config = dict(
    num_hidden_layers=26,
    hidden_size=192,
    num_attention_heads=6,
    num_key_value_heads=6,
    head_dim=32,
    intermediate_size=512,
    vocab_size=537,
    hidden_act='swiglu',
    norm='rmsnorm',
    norm_place='pre',
    norm_eps=1e-05,
    positions='rope',
    rope_theta=10000.0,
    rope_fraction=1.0,
    qk_norm=False,
    attn_scale=0.177,
    bias='qkv',
    tie_word_embeddings=False,
    parallel_block=False,
    init='normal',
    init_std_qkv=0.0472,
    init_std_o=0.0472,
    init_std_up=0.0472,
    init_std_down=0.0,
    optimizer='muon',
    learning_rate=0.0113,
    lr_mult_o=2.0,
    beta1=0.95,
    lr_head=0.00694,
    max_grad_norm=0.5,
    warmup_steps=200,
    schedule='wsd',
    decay_fraction=0.86,
    decay_shape='linear',
    final_lr_fraction=0.05,
    batch_tokens=32768,
    max_seq_len=512,
    doc_mask=False,
    train_tokens=223800000,
    max_steps=6830,
    dataset='wikipedia_en',
)
MLP neurons of a small language model. Each row is named by its layer, matrix (gate and up: input weights) and neuron, and shows model dimensions 0-191. Each number is 128 + 32 x the weight over its row's rms, rounded and kept within 0 to 255. Numbers have three digits each. A neuron's up and down rows have the sign that makes its largest values positive.
After each neuron's rows, "fires in" lists the words (lower case) most often at its 100 highest values on Wikipedia text that the model never trained on.

L3.gate256:170111148111129094104165142112124101161124079103132059175116157142132083125141138157079155042123090131141162113141176122084156164141139134138095163102112104158137137118142130164140064092161147142130143119115125141154156070202114159180130092127097123103157209086106156132139166151158139105116070125175173119159122094172172133167138179082107177168109127106157134086123099161121110111114112081148174138008142096156117093159056146187095104084060174106117128144156152152157130138070109122126119067119177111144095100100122079174132106140142118159187092145115104145097166156132153095
L3.up256:137177132101058120126117153120113086118123083120146104223136140171138144155090207128141124101138138042136164145110144082099116096130106174167101130083126171162130147130131167166136090097195094135132106134096093151157148093124127087122122124115113133103100164102083133123180112109100132121112106103179104138136065087121141150159076124101102145163100150126082117099164129148118143141062105111173104150054051118098151095169167160182105152108126161111125137132173151167123116166071130107128063116096171119101104152097163127139104109176187140132171116192090121100055228130143121142
fires in: "around", "round", "announced", "second", "ground", "young"

L7.gate459:116144188091082139082117142131109111142086108135142120134143124086160129108152208167139095119088132171138077079166112110142171090132092126155121150097134082169097121161080130164081146125104082175074208117159131145142085131104116142138102154101071134144078134149145122166115170148091121154087135163092074129127198119119146187141107126140187158096081147095133096170159153146076141103145168166114121085113161067117121173147188129147069134157163147119116155183161114111127129196171133146167173108121195141127112112112192180115171204094087114126152130157160190157151124171105127104
L7.up459:081119144118102170142133128112078104133134055135161105139155093128157046154134162077140126141164152119135177095127126134145191098153082103185093157127152080122100162169166148145121163143179097144059169131133138144141085132105081144129141134117147117131159155232148170137142146178124065124135137088166056130095109120189074149139163144141121135124117163151150146159178156149096141166123110079142151113118162097135172132104177143180093171139133171198127159160145137061135131143160180164137173155070171100119081152091110150114240151109129105144135111115145155108154113104137155161
fires in: "now", "many", "manager", "management", "man", "performance"

L7.gate384:117094173102128143178126109188170137124099090162184131090145096096167124135161148074145127152102110162086131105160127131089186124133162188126063137097124143127073144077120139155120123154190147167109159132109149150117164099094134165110125103076142127073140163138182148163084140143179069139141156112105087098110110111091164158173155166187087169121116133175158152163173149118128168140085174107154117100123082106145117154079139148160135118091103136200043141143168104056103107141165147127150218095165097142100138102102103143148134127095129139186132112119126100107090103224127127176
L7.up384:154142181117183137153069099123128153179080173149164127139122146104125081153083139070163114146131057146072182147160086106058151108105138126127121151119149103163084099133146173198085096161112125139139173125148091107155149104096147105150153112129086149117085184147164166195107095134149110143142139116138145072124164134106175101063147166157141163114077102165189141151183211100090138117136135125131134159137139141101140124059155084210133126176134188102140118127157133151101152208151149120121204134096122132107116165107064131116107141105086184140170092119138122109138113173124137158
fires in: "version", "many", "manager", "management", "very"

L11.gate335:154097137062140148131129123165162106134094169129120152141195083121137177125121163158129125071119142128123127168113098079143158172128140107097128123109100192113166132155082102144139082106117119174109079090160116144172148170150101138099140062135170143086137169050151155144076148124113105159079127103135148096124161086114073142096154133106124138134186124161142060133143135192112145115139070079091119128056090171112145125153071116112144135038133137156147151143176144089114118140153091054078164147130201153151112032090127106107162121122151144114097119123058173151101180120158140146
L11.up335:139092101060134193101136164158181069146087091062126113184125089081077102151099181176110163074166157125101121122148095148188181127125138121111182147119095170123141141137120134191143124076131086144097145112103093133136157134153167064111110042133182143140166158110052074119105132130111151125105121115145146122126151086134127119111141125099139107097144135144109144134154147157122167097104112071101091148045089163076116042144140150097134152050139184110160141111147145118110102094084095094092095095091179141105136139134126080070107156168112130166133095132104130170116172111126126168
fires in: "second", "round", "around", "founder", "found", "country"

L21.gate323:156130088082144098133105107126151114135085135108139122110175089156115136143086095082082073135069154170085044105079123117139116095160146215152161085084112090105167126099117164144120158135133093143081166164134131086185156129153137147159127159205120102072161171175162127132178053170207105136100115228136134099107136081096090108173097143103133107151132139160118132154127163186153183152105157107127118120102132058175108115167157121140122172138078139160162090126142099124179122137127105080179160135095086132147130134106154155126131133122134130073109141103090171086091112115106158138
L21.up323:103086127097099146117181164138143083126111117106102095097148086103129141178098064178110145130136195096107070099154119124180126146120154134178068129115110122131160147119119121116187082191143138104115102110152139032247166143157158168151127130107113142130115136150102092159109080133150107134134124100140124149134122160138158096141050125176149167132167105105117158116152060160195140137122139106176087119097066086130125089110147160142121106103078146174110138161149123095159083114152101132175154090174135091104088111088093077130098182110118136127126098114150100038146086078174142115
fires in: "he", "could", "she", "it", "would"

L16.gate285:138158079121139055113165176107127145086154135109125112147104114074124074146152155101130111165115162075147141116152060155121153102125165156121053057192152091153144191102129096143105159122163143126089057141125122140073127122167047087123117084159109186128063142102141062103130190122136116108143086222125124176119109124102094155112066111170134099150131116143106138139162106122105142118139185161083137107092114132116116105122158107118116112167119133083137111103148140157089099105127125164123174101182044084108142148142171112061151060125147137130130102134192154121131171145165122095
L16.up285:148117072132108157108180085146076161159141107124135139144117177062097088113140130102080107139080072151192119163155111123176145099188111111174138080128093118135088111115116153181159140148106158139115144109140159111115113087045081121152107156129187151097112147097118049129109177139140153132164182126128116127163133130095102144128105114178147098082103120089116087105147122151149125197142091140139096119096137105115169125155118130098122113166110151114093016151190171134117091040129191135178133104113059127172164146123086167077164067127110108177096129097141166125149133134171118128
fires in: "january", "february", "anniversary", "literature"

L20.gate108:143117077134168156052132107092149104098127146023122074130200121099121120116109104137111143148146111187131169118118141127174122129183212167148125147116154138129135171198161097181110153117172131140089162104079093133144137084178088123170159124148159137200151076124147201129160118149112153113083143150133165130099165125114143176135102130170124176074142151091122173111078134069107128096074098204094141150124082088153109143111139032133119145125112120072113115167110075097130149113146125124131122113134085128126171119103137130108157120146109133043100148150144133154114202144113130121
L20.up108:144158129123181145134169069151100133105142135122129116109199121112138135088110153182149176172131158199120110170129170076102149132149180085180101117059178109117117164135125048144119181077052126096117125142106101159157122135136077082144139125160147172154138098123146130110164112185123153109114158125123120099110143091087062205127126132109077170133103102132136158185123116161081138113159138114121183178100119121132135156159124117141119188172113165155148167129070126103122094137121099136080168068140156196132078076152163094134131195151075140092205142135123132165143081106143099133
fires in: "the", "it", "and", "he", "of", "she"

L16.gate470:127145085095120145162151150114113181111124141104127116089155096165084066152204091119192141166176102130082071176085115100186086140137113124197115080149152113106135086090129137112110182078128133145129144161123132150137082089136106161073090128106154120171100143123140123070092107126122155147187173128145151109062173109103115098107110150107087104152138130137081173097089158187150147161139186107071142092144105124165140077109134125135138141133145174141144161073112150076161122129164092032141154145122051110139167125102115132109160111139120179129155171090145114097132089189146129047
L16.up470:158112177173103122099159100118129137151148130149122103149127121134124083116058093124115155173065116185082170122158163100149094117126108120150123145148151140117108121114131120104132111112047132166137096138100187153178141191104143132156106110188120153231129143112160139130080126134118198171210123192123106084165133089097105153141154143111135086120117145047170132130180113099185126127129176099143092125093084136134157126191142196142110163198137146112128121109100101107105145132152134154102107042163151125146078132171112164154108191107094118098105133074136103118112060067160125112
fires in: "also", "it", "such"

L11.gate365:162164132112124144169123147165142093136126129141146105113096148111182123135161129141110126122121152116115153149161168160132123128124130108098084126077158140105144113185089188103147106108178103128115163145188070154144105084067104150177079137155173107155117104144137111148130141154108123123047080130078127101131121211071051114126136099140129101140115048119140133190076061085133128176132173127117168170180131065133082046129136142100135124161131111160130183110199206148119091141105103107098133140071118070140132215119142170170099110163123128101137114088139122156147172137118089098
L11.up365:133102144110124084133098148124086164171166143114122133136162134157115061159076142097106159156132127082153168124129102185110157099175093103197075134141101122143158139093162069115159064105157148157116106134149181110101113152039086067150179128091081124064164145102071174113173107174140065097188129086124140135130103115198112112140110131111089110110120100101118078086170044165131118150098139167128121076088163090151125086155088102138120142143127160112132098132189108091077112180158133175112144172130132115134105114087143114106112130120100091145097085101166171116169130111097190122
fires in: "february", "january", "according", "deputy"

L21.gate92:097173069196150127193173162107119135113106125135124147087113148069114148192055151149119100153155172175057124135099116094138137102159138175042100113117118137091136138125178158095123143110133098101056158168140091152133173111105173113154112176112084088132187197079111119165114155120086136110110066158088122114084155147097138174150127106146113147144157123133143008110157123107138155161113119117137109155169124089117094112114152124134151152120104106092110147081114151110145178099110050117141129111106128146093120162111128054139102109078150189092136131171150118120150163108137062118
L21.up92:055107080106084127124157189111113155129106111137117156139135113065103139131067140111152081117103147164126134159082100144110142107192141124099129117097133145064117176121129159145123119119135102138114102145142140148136169179135123158181118153141130082172100100076114127151116174162143164123152158116087091141080144097152142113100176137123196136112168082154126145177200171059108122151134147143162086124145092132029132126099132075210175204101168126111147113073176141109174126160149147099181125117083083105119086110113187099183116077143080142166145102153159070169140096153111125112
fires in: "during", "between", "have", "written", "due"

L3.gate341:085148118200131171135144089120127148085097191073116173132104187116146098176074135105175062083122122096090182159101156121142157122081087075152101184065119093100109094140158189156095087196155096101115069177147142138168107115081156106149142134192119098152143111106123122130093119127146068144078140164107109075109116138159180148108113146130115148183131158135138194162145204127128126133100149108075156068151101098112186170109181077096154157144156101086120145133116092112114112130079115163115119109135106158115106152093192066110129121150137127151140102128117135092082130087135128157
L3.up341:119140086173124159201181157085162146162110141105079202113120155098093136152124114083155110105098125076164189110106141109089173108117078073104082134147086093114189120086107148139095108151154113128108053119135146156150150151086157138145170086154152136117153126126135104136075064106185119135123196192073154114120141131102142100123111191164124104176122146063098166116099142108147074083099136101094160110119139114121126115144156119062146147063148104068121162146148107113155157117088069158070177159138114135154155135149124111151114139168168096070195158166150099093160156161146112139
fires in: "5", "6", "26", "15", "25", "16"

L21.gate464:064162086098086136177072153144187148087086140069084101136117094125141142106082132119069146156073123136148081108127127180108194109106137183116143151056087134058139134160149153168141174109130100142062082106131186182150148082143080084076104146158124112101108154101077143097128122097099116110160092104135114137100141132121150090148177098122110157099166080178173133152145091102125128158116165119212068186127108143114159136120102061152162187173138136144124117154150151120126133123142107137181130096092116163162080138119158121137138129142128178112202134109159085149167086154146139088
L21.up464:125094089133122153167187253090123167090098154033168164130151110151090178131135152138182129156155140152131159113158095167058137097062171124094177164127134174140061146172148099179139116141089125138149124143094156128164101155149114111130089105122162075147115138181121111138145175166103112119168168123141076152126114118144198140161171133077126130079185089120156108154119112117147079158094124090128091116125134140153119090132111065140121150172090131128128154097152153126140112131093156167095166086117145138151133070114113059137153156108143078180098117084153082081139128163085114107
fires in: "into", "out", "more", "after", "due", "between"

L14.gate24:099174093124170130155129144081163057172128147099125152147165164105114102141082113099119121064179131132176160106083125076173097191116143075115098137140163095147118130125142152128157123119143100158159124169123124172121176132131165113240053171132142065173123085170148156143106117136091130097135181199077119098136151143160138154126070122119110123172135117120068147151127129137112097115138133111058140156161150094119154083140216085140087142069144123088156149118204127113151117127110080085090147100159142105085158129109131145108148081142145081186132175146106106092172126128111110081
L14.up24:071121119087178141111103124138124137121097174129195117098138171050062157152096108132112098077138129106146077153165122186160138098154196153102122119101133105132114157068151141163113138147060130131124054106102142170134167168108135117126148186140124135143138103085155109140117101116161084146122123170099149116079170143144082210089098113139121157158114050092104088149127107179147092197166140124156082104132133130137152115067091155140138134162123126090105056112165100154151127134066143190119153131105128111100104184128138062117150117151175108127183089045153181120116134109099132098
fires in: "january", "february", "july"

L4.gate0:145059187135133126136083120137192076144104162112142102189138120108080127166093107130129109076084143122083098152138137082115176098084210144159067158137173110090126149175094114155094186151154110161101119166121185073118080146124091103117097113132115131142130152117186139130063117113063144158065179080111179133140108103079150165115154106198154153110132160168097118169097134141099100163142116091140147145191108154160165113080156068180161168078108162127081109127106150096133138086150138120124131147135109150147142137116121145107158079103114077155057082118152086095093108143130085130
L4.up0:103110166138114151152051104159176177078136114115125149140125093120061138180138133075160102139137154135121128108092063115086128095120071148123129163162159103119127128102068131178110106156062114124098174120146059093134089131138125081102133151120106037132163099159145096150135148141141123193103082090116119155161098092120084134127137102161123160153092095133194138085109141135135105095133106158110108175121013107067163148103131164138153126193144129185086124112143146135040081107145122128133133123112071124117097120169131104172092098093123104171155092140073175111174122144174102113
fires in: "many", "performance", "manager", "management", "permanent"

L7.gate493:173129129153115156119114137108175048146192187175099101112104113113108093096157144098151084183146139132112117069143168124131158111107104095131141185129058147139109094140153132194120065115137126138176143115109139141157177112114091096169098088131059127118138199103128161177137104128179134135121165169140153113079111154142111073065188160156100086142101150100177130203171161086139134113122099135102120123136091132149105155167137132088155093116107078053166100132121120102157156097099081178130161128103102110133135092150124109140100131171180130142117146161193114189149166135181067071
L7.up493:104138131127118127149119119126163116101135180121123115118105124117132090124093078126137068212137119093131133141096127120128086119173020177070101127133106158106088097111062135122133144094172149126069137117184197144145128157136174066095128116176154147122170153089128095155134136103166136114108117187203106116069105117135147124109136169108133108097124185061178153091126170104112137128128100140088117085117147138133093087156082131099155094131112099147133117132108125082105086109102109123137190151146107101106109149192154048133081087105170127166141122124181163154133210142208060141
fires in: "6", "5", "2016", "64", "61"